Part of a small language model's weights: 13 layers.
MLP neurons of a small language model. Each row is named by its layer, matrix (down: output weights) and neuron, and shows model dimensions 96-191. Each number is 128 + 32 x the weight over its row's rms, rounded and kept within 0 to 255. Numbers have three digits each. A neuron's up and down rows have the sign that makes its largest values positive.
After each neuron's rows, "fires before" lists the tokens most often just after its 100 highest values on Wikipedia text that the model never trained on.

L5.down801:079130120130188113186059160123128144119134135128124152147162242172089140160083212125169039120222140130108155102182108152255143072131092204112106071121190100120117128077129145136139127117138127121127152148117133104136154142135097144144170091107165164093152101159146086137084125110150070120
fires before: "\n", " A", " The", " M", " T"

L3.down24:135112111154127109096115120167113119130170171103136133151140140110048156109143126133182057167129076143153134136111175154236117201117165112110115082150115134099130129192101143108121171147158130126097116089156124158093152137139149123130165126136149151129115169133191139099110099136127094107
fires before: "\n", "|", "|---|---"

L6.down211:115088187145109144128151202175159126106150095104074203131130040139142151149143137183075126139163130100078175150071148107131074154154096207107129156090139106142143116127090105131132143180123176171101127136068110114114102109146111103193096170145097116139099124096143116147118089146111153093
fires before: "ment", "ver", "e", "o", "ic"

L6.down920:110115134164098131090094142156164209094168156095113121117136088110132104085152130153177160085180168063191140175170112152144133104147133097171154130176119093140169152161180123184163125132136119135071086081176133086133119125095101072179089135079134139115079060116141159148086081127095077141
fires before: "p", "iv", "v", "u", "ra"

L4.down838:145136151166176115138159165148144126141108074162114100131210133100115114142116094081110104162162137113094170081066144092136116129105116159104133102093140107120103159148111095113106087066182145160083087161138160068125153151177120137126179108079085160141119096165192085149173095111181071159
fires before: "ed", "ic", "ri", "od", "it"

L4.down374:141171148143051134140165110119141181191108177130092129124115180158166144139103166156109135151110072125115125108192081136040187131126113105127214158105112149104149169139084086177128191125114146088158110156136106106155153088119131134116127167136143168102071171125087104148161121161090149150
fires before: "s", "b", "t", "l", "\n", "-"

L6.down975:155104102105148090135105140129136076068161119155140098129094127198061165089145149132145087098137118148141129163138125149181146143108154122165124063154085131152151150199143116079143123155136167172141139103085115107093140153090117114200173054121086109118122141111090111148150139071140066122
fires before: "\n", "-"

L3.down364:124155195130142155115090167047104190085116133224125089175100145138137113117103118149164082113088134164143113088125117166255168103059156151162115143143038149110111135112083165186113088119106097112113120148098112146154151103102121146109114154199133167129138083124081084151193156144119098097
fires before: "t", "s", "c", "f", "v", "8"

L9.down798:124173111161104069035120118119125196174089131115077100126162118120133133154177149103036199105134145106173125163153117119119137172147143140130164149097136162153105116123109129177146108179158114093150134135128086153121101144118127170114120153136226098146116178088102162133136141094113214183
fires before: " a", " the", "t", "s", " re", " l"

L3.down487:089160109169179099152100166138188088102142075104107182133100098150129099140133133090068084059157097121145136112117121120255146100121125140130114097149108174170110122115102155148148136078160115215147150140149118073158185097167161056140134087128131139116139140106142091154156104108135168141
fires before: "\n", "The", "-", "I", "A"

L3.down89:130136128123137103170097119123119131111124134081081137132114095146145138124120178137130095175132125113100158109129167090255116124117076158131125114171101122138147117096157153121109123145091061139110120142100122066104195136116113111112106093107113146089108145119135116119091128112181117120
fires before: "\n", "-", "|"

L10.down721:142104104054130158159113150100121042136101100111104130115104116149128115079093106097089139103162150133128167142113127113170090157124109114073103105171094106107064138155147147182126161093117119130065167107049195094112162091145147173155171132108075139097129157119148080144098194144167096124
fires before: "a"

L9.down715:092114147133113120130120121113106123134112098122104115140104158170061161119050103089086120076107105147152088107126097100165183090133207131108125112111181112095126153115115119087120113169108039141129108167157110076150117141062111175128155129148096145121127137120145107152161161104127171117
fires before: "al", "an", "um", "b", "ation", "t"

L6.down86:038121126121167121173114130172125088126159149102127117123156127128078159163056177190226077085178123139142159145168114123175136123123101157110114081126111082109066109159162141130146111135193154126116129098116106028153120089095098098120133087162119122175143086128118127134107094107106090106
fires before: "\n", " that", " he", "e"

L5.down738:135141094153133128172035160123175124068110089104104127107118131146093095134133095040119142131180138181104132092154132123173158166089180134103161164172174154123128144099123101138158125111125135125145148136147104134112095180128101114075175093169081070169100111118167170127100178166116126127
fires before: "e", " J", " the", " 1", "ce"

L10.down553:152150106128056115143120095098124000097145163092092139170106131110117125146125137051118113123113121122110164191095132174200108124067183092109090122160148181171156120088106098137111143104153144149166136125175129114089216130084125082148103083152124155153104148125130064134128167101148082194
fires before: "\n", "The", "I", "A", "=="

L10.down466:142083135191159099170079098112170158094149136115151059099126147122133132117137143138188169149100208193125154152161145156144140112130051130113129189128126114135107158123165076056100111097105111142080119168115165097120142143191093077163104122068128166110102126161143148138195158093184083091
fires before: "ic", "ed", "il", "re", "it", "or"

L10.down254:161140096125134129163088071138061063095149146166178095145121126178186125102158100162137081157185125219138128133143146151118024084111155158116126149111142099141062123148137126128100134122149139138174137057078139134172103122109106099087087126158154133162103142118150170123117140162142103146
fires before: "e", "ed", " the", " to", " his", " a"

L4.down855:134177185152116124142123165129111135121156130137134169087172148118115140130090152139107153097146075130173218057180089141188118134144145173149180135148086138164112121114146149133095167128129065103150050140176122132165189090151147121094109087166106169157127101171118122126133148110100074107
fires before: "ed", "as", "e", "or", "it"

L9.down228:050122087111108100110115130143182052119138108103100104105065096110145147149146132075084097144137132100163164131081118119207089105105121114128145090125141149125118122133112141153092124111149049075124141132172130166137159103171179110170095084149055151102111115124140100169133156101089134148
fires before: "\n", "The", "-", "I", "==="

L9.down356:159123140095110123176098114127137122141101125062127136124168078147152111108073163112069143150196155161108132107101137114161123179115152136116128114125165187116085149184056139150058167129124104118071125159114100154110098150176119052150099142143121051134101132152120084095092151115184164126
fires before: "an", "a", "e"

L4.down590:135102103138114150153140092138186114155148112093085206099092120169144111136112121195180103125107151143057121161151135195154089126171163115160119119161120087123157114100105124087178113111077128146123097090099152145072117120163134079150132125098094130156172141156114158102188133103125110155
fires before: "w", "\n", "it", "h", "ed", "e"

L10.down278:118156130195113120118148097116134153143159129215104164147103120151150124103163186131131094131111168175142150117102090116131132092160102125113178141136183099179149182070135169110090143070143130123109170164160120136107174108138155107151140104114097119139130134138077062152085197141020112112
fires before: "re", "al", "her", "l", "d", "ion"

L5.down261:178158120141122086120120170185128119061130136119107098163137147158089123113127216117149036146101172165171193170123145110176096079069146152155159143180163119100153210116103133123148145094211143141131088144127160111121152087137155109122131119177073133106142118097111123102101131125138124086
fires before: "|", "-", "\n"

L4.down572:125169137165135219187127124077102119132135171152183150148124169147147125143105104092162134130106170143107153111113167124236130138111161108160130145163124097145128161146155096090172153162077142114141078113131089110152161071119140162183110149203116140174115179130109129128162148165119196121
fires before: "b", "l", "d", "s", "t", "g"

L9.down823:115193132144091123085131136177138126099100152096119165142074142152148072115147186158164122089092133152145107176165148092152114132163118130105152119087154113102095149083149046111101144126099138118133129168127125122117146136164147176168100091143071080185175146124163059111072171212134150119
fires before: "l", "s", "al", "re", "or", "7"

L10.down403:140159153046159101134184138154149054096126149144134129065140134172127137170089109161115158176108100132095125143109133097145158169123121116131055185136093149171121109081102111157179155134136132127140097130164139167179157133094131133102129060114116129143144171087147192204099086170126102144
fires before: "el", "al", "il", "ell", "h", "her"

L4.down985:148049129141160104157138101116114165133137086121175102088122159132170120138115126075092116097145113141153169164105103094159124094131132108113106080134146133122070137146094171099108154117085113138109124154127125100097137162135118150126154123138151054180139066113119126156079116166145088105
fires before: "ed", "ion", "al", "or", "e"

L10.down995:160171128115153095140106142103111138104152167146172166123116090086112124140037116184085108106083129197149125045121070125135121125111099114104159146130104132211110125102089133157067133189135146173127075109122177146118137152123073137116131115118113113128141084111124093158166134139115142107
fires before: "c", "p", "l", "as", "v", "f"

L10.down422:104076127121156093115184143144166130049120134128221112167165096067141124152158056213118133134121086110092105137149141128091114135149104148133170152083094144132082163136084103149132181118149109139064109123100119178129145122151142145100119158216140138071097125123090166098142107128130105201
fires before: "le", "l", "ell", "ore"

L5.down533:111123074182080127170178146158116131052181163113104165083129100149154150128155130195091112148139133147110194191094140104121132099123151109125113144155089148204080106154059113187105165084137136125101107151100135201175095148145164140114086111106120167066156154122103200162112177128111112161
fires before: "le", "l", "er", "ly", "re", "d"

L10.down836:102121140114120102179140108115128123085204134155131174144111115158147122150092098141174126186138146111139156114115145131147141117170115180087079181126102085131094154104088087177108139069120178082144108110094134095154075081099076141158161130115186079092096104103138126139096195114047132127
fires before: "l", "t", "le", "ro", "b"

L9.down125:074157099179127122135118108170079180098103158136096181133087141137087140127072090106130087173099107108119121112160120122164122129142212124123126085095120149116106195176146115110109144147114141159113136120049171121125131077131169120147177114192122110108083112065227075120129173185120167068
fires before: "ic", "al", "h", "ity", "e", "ation"

L4.down45:081137145092136134154164161138159089123102136181133172142162066145099099144116182104151137168145193134073172137129111174215151128106179147144096183162118130098080108132159138147133084154180178138149132090136090150147138077113158106130118140121134105110104153093148150080139093113140176107
fires before: "m", "p", "mer"

L5.down625:145171138106138129139105142135184139118176130107115104117079131162100095126083131086173080046099083107152106080127098126243071121090099129156088125157153064104141119103169125174082089112123105183215127109133149102137128138153161096154082086166153115130103137115182109115132125105121114178
fires before: "\n", "-", "The", "I", "A"

L5.down286:133126134142114150093062169141170157135086130176113143111129092076160057164169122151149160145167110112068088129100117136084151080123147086191106085203178125136135095111113182067147102106118140137178126208184063124076136050105174101157168112167152089109066144180141135098111103158188122151
fires before: "l", "ber", "ent", "y", "p", "is"

L10.down923:068139110115173079155144093145151168123185136131135161119103163134118178106124145106138175164099133158103093044126141082135101151124175094139192106151099089123160108110134118138153069098139105186128102196116143147145157138197126153138138187136179095182102134154135126155106139126090098137
fires before: "er", "f", "y", " of", " C"

L3.down703:156126195164150075137137138148133104117107113124131166109146075124141144146081150131054165092162093118177137148091103135187151150087171149099145134168133125101095125143178122130157136146150116160156145107158091063130093088155154127162146107120167133145135184133138195143113091158158178165
fires before: "m", "p", "b", "e", "mer"

L4.down350:113140112121129109129152113144152101133128132071099135081118116108080163159148131107139131143099115085131161111127103152173125135109136108149133153144077130160159170070165153152194145162099117146105057129104136122072132112132099094171159129176171200184169126139104125124174133130172047106
fires before: "it", "r", "em", "in", "ant", "e"

L4.down656:150077080145126174106152173092115170186086170096141116161143152187112103113132132091142178103125142090175081148171145130112166103074140085168097133133084098147162162121113127102189179105161154045157131147153072115134132143099148112161170134103144100098094091168148171128077110099162076103
fires before: "e", "y", "p", "v", "b"

L5.down562:153159121120211111107140165111093153154065121106073090170138118181149107172110171142147116098151126130121148196130079131077129137122070138105105114103135134134056171148083115106039099151131107106128104169069084103103121110141140133033125150150094104123146158198106110116098138153124163167
fires before: "e", "it", "ity", "i", "ic"

L5.down691:158083123187162101172140143153133185195089127140095126108099130140076127147130170093160122136176141132153089168066123143140174143111127109071084084116052118128186153130153103138127073154149129150137092105162090091147131091069141130057183081154134151205161139134132127121123114177139194143
fires before: "em", ",", "e", "ce", "ul", "p"

L3.down141:138129125126177093160100068116099098131094182157175153111158104101144154097080116166084111123145095128109115131113135125142147155140149116123074125135092089127106162098120118127171080089120111150153121117129169198144117113094106096131115121100128146191146130084124140138082116131167100141
fires before: "ed", "t", "e", "w", " s"

L6.down881:165153118096148137185074143105160125128103117076105133142121185154126104164147147092183128121196121144097127157164145181173142141165052122131129121142113114182133142135130155122147169179135081149094145138099177095155154124137128076112105089130106130116181120164104132187143085131140134155
fires before: "\n", " The", " T", " O", " A", " H"

L9.down245:148180128137127124175100104105137111085178108152116108131079151139109093111143192130166119164139200128076178148107090134125153141166128156141152183163163084130073128116068113145134139077100149093065135143118137149089094179213139155126153170118105102087153147171143124151078153153100147111
fires before: "ing", "l", "ly"

L10.down660:123111176091089159151128131099142061105147195109182114086074167152135142132161191148162122131106142117114145099169164091154136151114180162194083144141030130141168048115135120091188158188167117155096112201119118131130156089132126158161160115105145127081135144101119137192099109154142158137
fires before: "h", "f"